{"n_layer": 13, "d_model": 224, "n_head": 4, "n_kv_head": 1, "head_dim": 64, "d_mlp": 576, "vocab_size": 5719, "activation": "swiglu", "norm": "rmsnorm", "norm_place": "pre", "norm_eps": 1e-05, "positions": "rope", "rope_base": 100000.0, "rope_fraction": 1.0, "qk_norm": false, "attn_scale": 0.125, "bias": "none", "tie_embeddings": false, "parallel_block": false, "init": "normal", "init_std_qkv": 0.0374, "init_std_o": 0.0, "init_std_up": 0.0374, "init_std_down": 0.0, "optimizer": "adam_atan2", "lr": 0.00105, "beta1": 0.9, "beta2": 0.99, "weight_decay": 0.31, "lr_head": 0.00626, "grad_clip": 0.5, "warmup_steps": 344, "schedule": "wsd", "decay_fraction": 0.76, "decay_shape": "linear", "final_lr_fraction": 0.0, "batch_tokens": 32768, "seq_len": 1024, "doc_mask": false, "train_tokens": 157000000, "steps": 4792, "dataset": "wikipedia_en"}
MLP neurons of a small language model. Each row is named by its layer, matrix (gate and up: input weights; down: output weights) and neuron, and shows model dimensions 0-191. Each number is 500 + 50 x the weight over its row's rms, rounded and kept within 0 to 999. Numbers have three digits each. A neuron's up and down rows have the sign that makes its largest values positive.
After each neuron's rows, "fires in" lists the words (lower case) most often at its 100 highest values on Wikipedia text that the model never trained on; "fires on" lists the tokens most often at its 100 highest values on Wikipedia text that the model never trained on.

L5.gate106:481462481430513466527476560426464507420505495537388508562521574476549514523632529425489472529525396468498571558468455478461502512383468409499469491526540515478435489553520534532486421512477509467463527380569497480411451420504469522510516551513576451454452483444498466576523521507621449478448531423464525544468598539530485450500455353451484497510463459528441479547538619444510544450439518467490552481473424432494416467475531436515501455510569533408474511500535550575477525431409617533433597464501455432472489502468548490509482351528558503506542508501592589418578560450549511501
L5.up106:558518568629522524609527484523443440526461575503443508531481537501473540432570443448457483473623476513525501465577559465420513524479456546536517509438433471524465453488612444527467447501518422515445523439554448575568424458508552539517449536578604499451536541468539378512525465487524554528558464517495540483492618519571482479525551525534426489475573525518538658524453496496475559537404503444505492480432518434452417583496446459538509445587396539542598548497554471448522464497588500541513529552482450502441462536458436542482434555517575492485490525478425501431500558367485543510
L5.down106:448443520601570495487550458514514431545543462563476532485499512580492488611451479530527591492521441499375431386477525520565610459530460437500530397475479560479552527404526459409606512442485520521488493585457538546382503511492446431548404522475494541557468538496499552460505498463524500566519433457514488571539500497543478473480463430499566498414471454480550467527465602456606450464488570450397502535529482587511511597524521427539526512545474448451567476499481483402481432521518436475523445542446457515507499394512559570445557494491406531469456489517459531576467425453439491470
fires in: "from", "court", "at", "download", "micrurus"
fires on: " at", " from", " Court", "r", " down", "ol"

L2.gate379:487448666457490494560484499427494522469537544512465500430504551491576483502499564512492553447507511542430400449482536497494569313468487435424522461505489608504559506556509501415537498510448459575537454524443474514605445464510633503473451448556453563456532551563529517531489504588484520511453507508461472522435506520548532495517461473453554499541508516593632458513464508473446568416540451527548547445526567608499534484510496502422458442462521518548513612447563473505416530582463584472500409521465523569473533516430566492510453470474483463514553577506455465521505476441590547488
L2.up379:505468518565530489460465549493414502483582477484512563506466518484424460423463428464567575500640564514450544515485475501544471442493414425461459607547485479409533458496528537560525460481534513473500519521561389515530419568506488448482492526409497583524538515493539581519542458563424495402495518528394539492419534583481582527466434528503561529539526507464587351454519492440587507488534558618461507472547444500512432578538452445546457546391441537526521508484512612552481497481464547480423524485471493455448524500516493499543482446455455405504457374494517523615452551509588494517
L2.down379:514468472478537518528558537566551435493470460556484577587490458631494433509494443594496478522505526445449569510553514446491541453489394537482434555532389583404570529502454471431433516509522533521555520608576438462489567488543518506520588617570503494477478413428552529472449542527438505442503428467572384479491548499425439535576500541521522499538474396390490450556534428487493503546434507504475480569472464462484499546407539428520456564489509538475466491433555403492398553499559505443522462563479508492620485523524519470540564526432496449521445494490424456518520454477483447593
fires in: "league", "supreme", "king", "kingdom", "county", "prince"
fires on: " League", " Supreme", " King", " Kingdom", " County", " Prince"

L2.gate203:450459469449367481573552568395604516651509541521502439533427476564450532610522442489480425520504480519601453510488427442510457533461527579501558501528534552496424546562545429526453506560536435507492550503444509429443563459416557563494441513532491538499535456476518505471519503464453533465491502533497457512456514500522417564414480477497509516446490487443467576572530522515496518568544454471461504540517481457528491424524480518450472453486447552453453389517497524529481450506430418464558583476468471482667531437466410419416393531463571539587526474451522439596487434483543499478
L2.up203:514431491458398498498468549458593486653512535499473465405508496554449592572479539582422414504467550566545472484454458482508391511529528521501549504550491547566423544554520491563427542594514416477500490529424503472454526481510534490411498499524587573552593518453491486515512522499564498510513494555517422465403545485458430556464516480449489483482452434457493556569485483496472546537543466475489523492592510493493507399546567499501491478513474559457470465516367464521559392507454467398543553449473431500620564476455514425435487465455500545584534472497523470546474434504459511484
L2.down203:520498470533471497450491575502465410579472465549542473499512473557441549479432490479500468472484543561528480539501446540544445515529476582549498542519510528532469537597552465464373606461572440548611427506359512473577497530570485481489516510484516610476596496478448515482463556529414407449578510483501422487396503511457439525553509556473536424627436460450465501534522540463513538605516477491550494546511489507511456480462544386504481506456506547485524553434401498490513470520558509451488532553548439481572522532508590387530510489438446581456450504525474485484463562571485471537
fires in: "government", "president", "king", "supreme", "official"
fires on: " President", " government", " King", " Supreme", " official", " Government"

L4.gate137:501454429479516531464444562476453509386485494565535430607499558507479431496549500471483498502504450464478543479519404506476500484450550522489567523567528508535466475466514516513550414573478505522483416417513475464546506531494425475559501471386443599478469492518645502491505430561547461535505507484623506482522388492515382381502467593474464528565503420471489493460476522528506592541447468460478565548532502450513537488530540545468398474640498482468560521459446564456520413420431503633505494556536529464539455455524537508483488488479372538488492555536581434469420461424511477510
L4.up137:458501494479498447578450521490495529376485498537486540571377502397574531493458459479589467550582450526510460423591468481533445505478500550414441510514466435498577534482397519453519454530466529603556613463553501455450548494555526592526577422442487540523467487609534527511489531452589455409532473559561523568501369556617449475529426568593517506443563515522564558492532506495445466545462531519512455485471576465516524419501545483473468337462505558442544546480491522517485576463508456543487500492502450507561525483483625495413491527509506562447478493444530537504499480529505531550
L4.down137:434475528443514521544437527537440440502522510487556513553480475555543564515544454460465491487486610609585455572565589453396594479465451474457539535469436451537494488470491488467375422543482587588535502470468534487521552498461587519472461438554498585524510466539638525531468479438516510351472523466550511537486389482526442501566524492479469530488511459432442543466432559589504514591516564499490525400502475561467541499535557534491506461509565494555495486521463553536548561510558530645539511568606559477517521464506545462477436497570477497522502456443456497501498477565498445515
fires in: "according", "on", "out", "purpose", "covid", "appearances"
fires on: " out", " According", " on", " over", "ear", "ose"

L2.gate336:509519503508408476515451553515550542496440531523511462560547495527489599533498566567498600543471566454507500478458485533432498552457546410400522429418388471438478556614481428540542506535382467498504458561415557506530527548552555493450506439564430450453433396500496598470554505522504429430365450481565402495446491470451526546492508617457517483456491338474540506530485544544571525472509461579467419448540546487511492522493537531473500483502521470436454504475598463522518484519445432511538459539522478476529525480447528522465505542445470506499452541639498508531512504498443518415
L2.up336:536488551442557490472554449599396564437547456539410516461466495483479470465493458470468506459471452455526542533554417522544432429466527380496490498449529573595554511555491486492471480495554502555482472518520536439493593529500501562475421527481512492489423458449572399531513601469511569496439523501591431410520543451468579557480538543560483509419515447408502565527458466459433619594499505494458493464446485540507484542388508448554555494482517483476465512518571494577455414459462485453592508551456474621548444536516498530453492473423437504453475494488527550467517551485597507481
L2.down336:535475506493508499431534442479481532601539355494449526458460512499533482514497483412413485501493407408579518440574430418481479410561498399502504432446473553488515546589530459524413506485540483463543534536392468405534548499472507552480475446490492495532470536525469349467507572467509492565508466533620460446513535478477582534448470453472509452496508497449526501446498439469420494602383471471492545432424515512526470536350537483528512540487475524482462491529481418508485509507484543463485466474475503527520480513501591503503567554558531529458502520465574429481595479534566457563
fires in: "used", "considered", "official", "call", "ranked", "selected"
fires on: " used", " considered", " rank", " call", " official", " selected"

L2.gate306:551403400586547389541577520586449452471513477502539571537478554488443521492515471474466508499570509574519495520435567560492509487387380514527450528494418449502567543496482495537509509440447477431483576500498498486513476504536438569512505564514517502444429591408564496490509431461510573504441483516489623423470404538449561513501475533543469509525560498442485386543515470436586536432448511589478549497389547479575495507574467585487477495582492530469429486516576517419477523422472553515457527572487474473492443513453483524515422507395519496485474517487525484533549522460562590524
L2.up306:521466483524561382469542502580465462404518491457568539505431543508526469495497451497523493507622536598481503558438575589524495469467399452501477522495417464433477552521457547567452577467440497387522514529476515443497453499571457534465513558465555440502503571430506493434427450511405563535539548450469504417525450509436528508545504598532476499507551404467494463516498506425582519542520527567469620498496561556570549464510518473483469457577469475506459507565395384483419473451521531476475565561565491509521445521521507436504457443419459481410492488509433570517532501448473495499
L2.down306:472506569423486514452601437440504535489605493499567483464425481544544557460520563476493495467559490616572502549435508505538449475556415421451444493448421422461549532513581496572221571490455527459525443585481493543553444414563402565514504471503495577498469587458489536481457498550487507479524505411585453416461534483506522510494510492493481468506593500540483546515510422520519565548612514522511582494505486499449474416496526462515554535546442498513515516494410441509483479544514478458454442571622500536500471443538435560537489537446456493510467523528366474501587528443466488544
fires in: "well", "included", "played", "featured", "provided", "involved"
fires on: " well", " included", " played", " featured", " provided"

L2.gate56:490452449519390515559440507493524581516467458575505494464520502559519588490452524620629453510439504497438508429527519453556438524582548538522490528449496485392483508437487561425503518553488558453497474452486523474533539484500562593563595549454531482566484553418491542442471482414538472417584433497586407487514447428520527471532485509508538516487544503396442442515540455547624512616469446404453463392450552459444419533449435493513443466458452428449595542471548434445493572523561490479561516637499457445493549460493476496505504431540599534479511463603502497458442509527582475475
L2.up56:518534534468480465454581541500551492543537536472448527625605408499559434555517508484430416547572515547570487516490504555526477522413400534435494511524462513549444483498477523539564422481545416534486521542464453518498553465495477366464437429582443544487434448499467567538546507507560475515492543580510552531480465565440540450501399527446362438470474528558516511438417486419417572423425511517478449615547526431566500540550476511497538511507544466534447520497564457560554465500527463529390448456405511483554570478475551539471431561446439530534474557551506524523520534419507551546
L2.down56:430513406505431586582451552441536544446438543517576543522550452576462541461437508545590478431508541535494603497450478460484556501584444479536488602568489428399534436503461510484481551465419548535548517645498569442508474506482480438490609572451506558503476557491487492462473474500486441442475484507479374557535455589466591471447508424466565639473558439509486475519540451408569620567516500490419533416493536481507502539470474487491469419518493469550591520512434466449547484506525432476480488580527427410522514464506502484527469447517497548503487538566575545438531500501447445503
fires in: "name", "apps", "great", "ottawa", "statistics"
fires on: " name", " Apps", " Great", " Ott", " Bur"

L2.gate447:476514481426586510569483441504533459517497490554483429463489500543460448493553547525522523525536428473382500540542539492446458416465528525454500491447497593321508554524526455489411483424586475454563549496429475502533509509488522461475513580514476453546426436440412486431500491447476573493507474412594457539432559488498503417541530526545512480509531426568526432522572538533581535472443444381559504502496501584490507463463463452474450470478569551504536599465596458466445538501387510590519551500589524435540507463561446531442577528475575501572562502384559446533458506414520551562
L2.up447:522416459458419493527631443479472522553473466467494487485492483449476477514517513583579427533523540570417522424559554537491439565481595592458403486501468555428512543537493511461412446407521413472497500553554513511458562523486519472459509569545476437501417440485443495455509544484515480431481491368564455567621519516469495372501544498461547443458556476562535393457507530578613581480537475435531426543471501592518533426462558504476480428481491524448543585458506460521505514459520497493581470448512512432511582531521475559496595496489512541603514502456584514437534454414508607440
L2.down447:541438472478471593424539453482451496402519503565491614467444517479426529531546452496586375488540579605500520445519522543499434624529468565491477485547531499605571491530556484518453589544482492504575479548495439482471502533511496471517465470537361540519475494540560501441488489433475488459432511514497508484621528395473526521435452501551508452490531555416456560394532433502556519480514568527438393543479515486479513526573542534604496444478552449445492488520520518489510499489512560526589498381401580555521527532521517413527540496532429536470535490486413487426449518598450509477
fires in: "2002", "returned", "middle", "egypt", "simon", "school"
fires on: "02", " returned", " middle", "und", " Egypt"

L2.gate308:476508444442485524627400495514484527468410565529532422574561571576497506524629618403456456578495452461422538533511452488510528530463547553420487560532445512532491477567501462454461401550513483558514533496532471471453513517469496540547533550547599433463471447486504529534463533483549514573425547507500478544515542523526507566522480557525489508542495452526483448452553507514444579479541446535488502469437509576553533598482484538405526457469571478432495490535453485478452636568539626440410506411495516447529556452487507468476446571543519522529565537471479481431508533526404426494
L2.up308:614513522448532575567482563553487532564399539452497437500603602516490550482546582441468425536514479443428531579493507487513484538535504555491452530512375509489496450586511482385459444577470495570564463525532526526441495559519555432533555510581511486540521398454513574489452588493588472559497516525549483549532484508453462530487457563474513458536492413425542476435475481496439498515537453525524541457435568538477465532439574580435503393471475470413495499528543518509552524645563604415448519438493495512481530519460536454530548538526483534432476598473472488430506468605500441481
L2.down308:521586589478481485510501464612485461529463519458531496520583559522453539482500511498540491441554543499524471528487619491518542438576501538539517459600421500430472504545514512498479490479579546488492458519498502605508404531524498456574471461535469526512576489423519510581516565471461455539558530557551457514480519478412487486556577517528519505581462427458497459497469410472443404421564542545506587594382599525472540505430515553575495427565474475456456537413419473513590395477529601471530475540577517499507495518523519492592487506446438518460447500511496367456456527622481478470
fires in: "world", "national", "independent", "global", "special", "international"
fires on: " World", " National", "obal", " Independent", " Special", " International"

L2.gate155:542559397532511505551471578550503489519499499596538509571515578573540552576561475461482495553378535469518432514389470511460430506477498569606491447451512487412508605472531504533527518544440452491487461461455639386562603526567473526575496490551485469597447493441439509514549540499568561486418479528488535513570514527429542466548557482518502461523479516500596488508472516512530479492530415498495474568530552606391590477461418589472488439541506464430491499461474503501499508503433506492422478613476443547531448474444567540491506514500522535485501572469464521502531396374419494392
L2.up155:558517445537529425463491573521578502485485416575522534523547475447592472517455462528540517551513557427454452458502542568465498502446481521495467517557456519480491494507528451425573507449496457485524474471531539470642535426485363556536560541442456445440417583483554485554562551436519483510478557489509567462560446520468533421463372546614492513480551517514580442457409407458543502468484487513486467518423570476513559522544425479506437541480502499512494443536588544463541588466421454467481434538501475579491484414412528582497570533385508568605581560495527541540503477453429419461
L2.down155:565513434530529463517458523523530590500527480608449507499514570546522608549489514466509439539489554465490439449497494489431497543426457439513448495491517548384529531460561487523452531476481390501505479446457595412615520497543428566529471510516469485531490544498529487506559546542600518481439496479483544513546461499437492415485430478498500482429549466532591484459539503512603567490420437435450518410489549589502548510476392512492470541593482523439542480536514517492521557495414505492461537565499448537448480429469503566448542492530494573512507523500560499515650493314446466517
fires in: "born", "died", "married", "birth", "lived", "occur"
fires on: " born", " died", " birth", " occur", " married", " lived"

L5.gate207:512482426557523535432473511575469542557505608509498489431459498536560502420464484468417481455478469429436499447390466475442456494538472469547505536466515590467514536450474448541493476401487478369435517452483395440525476554540485529503516494440525496427560566454591413479476484383407585441489561514433463396545427474494610502468495567490381529443531553524502567541574460500586462485509528625497536495520507495513456485424404488532456497499536571527569543475444507554595507527516456494554497493506463620541388401486449568567437486538484534506588468562530500434610501542507483523
L5.up207:543557510424531507582552441482503528496446508598424501496526508576490447581555446478575500552537517395458499482429461559514500545516505409502579463560443492508477452522493552415444420492536539541552531463531529539468557470515603499494549538461436512498428550627442544492519496548426462574469507546561680472537603486445440502492486512505484458467566513545484406535464445484493499529505447564520486590424567403458437471503546521590481443494468549519431524481529481461510424533510549480453521512534478493616640596472567572503539586559591440497432453423492422520500489530496499517
L5.down207:608500485489621500483524449531583439450496451476495532467536521496523521509512538469516397500463526467444555495447483477443579381481519535519528606534525528493440485468379568588536449486468470413489491474583466479527483552492581579445574527537597472467429468498527506468464571488459558545552489518442532441501521437553512541476538524528505533574458467561431470514523501561488541488526521572493454439476478583572540508629486497497442534615433487470410489553536511571528486497500497501460437437558420521474468557499510506385500503524449543513494395569625470436516561574416482432
fires in: "s", "showed", "was"
fires on: "'s", "ed", "’s", " was"

L2.gate458:459509421467476601593484470411414619451371566487459563452540475493481485565502509529564462575404541488546432529565609558498446449549470472465466482461525451482509527554411460447494480498595512392523460562538576462526552493496553493478503507524451522556467432454427450533401510461483528424539491486530382497413465438585568475505522472488496543462471498476480484446506459470427563364470522528520500457520455536423489536508493499523543422445462592459538466451498510498509541484497556476470482449497545450542489436505526550410551536492524529489515483565454476516572596380512660485
L2.up458:516550487452499535570484458452440544482400512529479542423533552542502458583447454528534497571410617537503498476491587493500420504557381500465483483458520519499554550570451490468501484523571472427568379545553559434546466435486520465473504539548480449526350441517475456578417523491400539456531437496553433483480493450608573447438539478480599525480511530514530503467522440553470539422511532484526523459472490488488532521415454574496556445410466577434590482510485544541527542464465531472511519498438550420535426471483538521325539510494526544490514410587463549527519588432499598491
L2.down458:496526478458571573535514494356461552563438471528382463478542538432549495515482508441512457548488485510483451528476537529500463514553434515540549474415506393569470516524463545522352468525554501453496550515429530544522493493567566430539517461506553456474480505486566477526454567499517510463488490436415426418511466435497530493485520515513546511553483487625538568443458386554479610498559531492513504430425501497472469510434588539610478372405503423506498502514505518433514552577566566523515496487522483446587495529542542473418568597525512478493481498538422522523540548549494540524
fires in: "goals", "s", "runs"
fires on: " Goals", "/s", "-s", "-S", " goals", " runs"

L2.gate543:503508480475393526483584434466451543446557436469425509502509470472469527517527515395480531495556489461454537424497479523522500413501466542538363466520591496463544582491438426518444525611481557581495478532528500457497588420500523580510474650540449505383515533569520421449574485544460537471518628483440526587444588528508468531458433507459490517423503509531592440479497468502492548531621392499607480452405425505524475461540412421443492555453497592453531482498501527483491587500481441450529498574460497510573463517477506528477534545499545450507515536529555443557554563433527516422
L2.up543:529609483465391521500508466442502548445499444516484514464482476548526556431589520405496576498496479507504492398535462567537509459472543447510416489448516516507547518487499506498392565654570531593516445521487582466577514466542501480523467575525468490427578607517480369449545527511479499424581594522474502580416568490469541533463414492425491448434444430514562506464444458551495538523548417469597493486500443475549541427517434459549486556423535518507514504537480511558507478533440452438526449494467430492534517525481533520402632548455463498490498532520536552493473601430507464460
L2.down543:530485559543490533532446592560542452555451457469573483480448474550525585416504486542497517517474489520479449522499565384574507533530493351462499445513451481512549466481579574480499456435484468434524391573484509475496406513550491528452409427518576373560478488421481511534436529581494498521565448543494507488381431431510604442575555468548522488539489473568409516541464476476462468445481519503528547526569474560453547460459520551542496481442473433536508552560467497527512410439555488487432443501497377405473464566503568507475578528345514581455518464455512542486426507550535530505
fires in: "john", "david", "robert", "brian", "anthony", "johnny"
fires on: " John", " David", " Robert", " Brian", " Anthony", " Joe"

L5.gate110:511568447497456423483536448576360544471573523501446414502496551501388532567499434537468487540551617585467415387474525536494442500428553398585415482444459537573482431533541465500522488514537503490455539547542476469444602501513530399452509505467474486524542444480437551442454411526535535417518587562556556378505470476443483432495598515539503466538541513494497486522453457526447356542466389522445470486463529517514593490496474597548550527515533478501484439500527477537476525532552470546544494574479472481546470429478417579531473578492443516552490501477523515477508504517539523569
L5.up110:516494471506457450456529453570482515495448582518517597525624499445475497446564517534480506496478448506365457534590502437435414530405496448520546479504523530500488494548462544498532460554540523441497512532568562620501391492471546561628487525505412456561436435482622517531427486455508502440480483496589448549552478476533445529555382534423512458511402629447360471512531447515510508458483426448543557492531494548486482490502493568466515461500589529489529467374453527521486486534476539507520524538555504529385561595499394503528565471497566528555387530501583518412494462449504471492
L5.down110:491548422469569433445472533473455549581479483547549509436533469492481521518475530436595532590581501555428574564434562431573568557494490448455482561526533527494545425572551455500483423470541519620475488501447433460464449521494464485406474561383510463408532562449499544440582422544485508491461533430455481547499379480492473595521480490511494591463527424519528519478431514467452511505516478477464573605510569536545506483484497477433492493659473546503622529558468538459462510481569515532514518457538585443465482445488538432458541560533616428416496495492477509476473512450453495468
fires in: "as"
fires on: " as"

L2.gate380:534502456418482414492606560508521483603536633456458386523534558535477552526482494522497464499433510480459465427492525550536541568459571549418526481467399505585467538479535483511509540488490475482416495511483533446504419463497511503430412466542441560636499522438465514436478449557616490507458446491551510544530370428497421419503401558489521446466554425485391419527489471539546538503435509527484453513526483550567553531475594472544566465422539504399502531511522505474537440485451369458580435424563448556434444513495479570488521476480532545461514442509517496424552529616480472514
L2.up380:466524424422493518449471558488553547521602621413603520600493569544530494561443458472519552462489451532497495402404473485573577487423558475398531561514468436534504563546494477490522513532507532525515507516477514494550419457478534497433447554515437560554527556417503532533544494468512611540478495495456565510517409470554454404531525502538460547507581470479364405457476500506534567433555515513490484513552515549548487576537473441496583489440583563421514390560502496542470438420466405401498401447598474619481463451482481530493520462506528492494602439506555456484506491536524498477
L2.down380:518500447440535477441550467487492465565519507587427459412479387517399575419554499434496457574478552477445494513537483482527454520448469541555567516485434574486549457464460446487363505474573485549400520531508540457527459478595540518489526432566461580572480468455453424503418524547525383583469489502603485581594438386498368459413501518542468417410487474563537504532520453500549566517443487516446488423471456515535456411426546450500515471515470470492566529513494484451506385558408457605522496521585487487422509547416533514521468514503482514437522510541477535532524461571498471514
fires in: "following", "led", "announced", "followed", "subsequent"
fires on: " following", " led", " announced", " Following", " followed"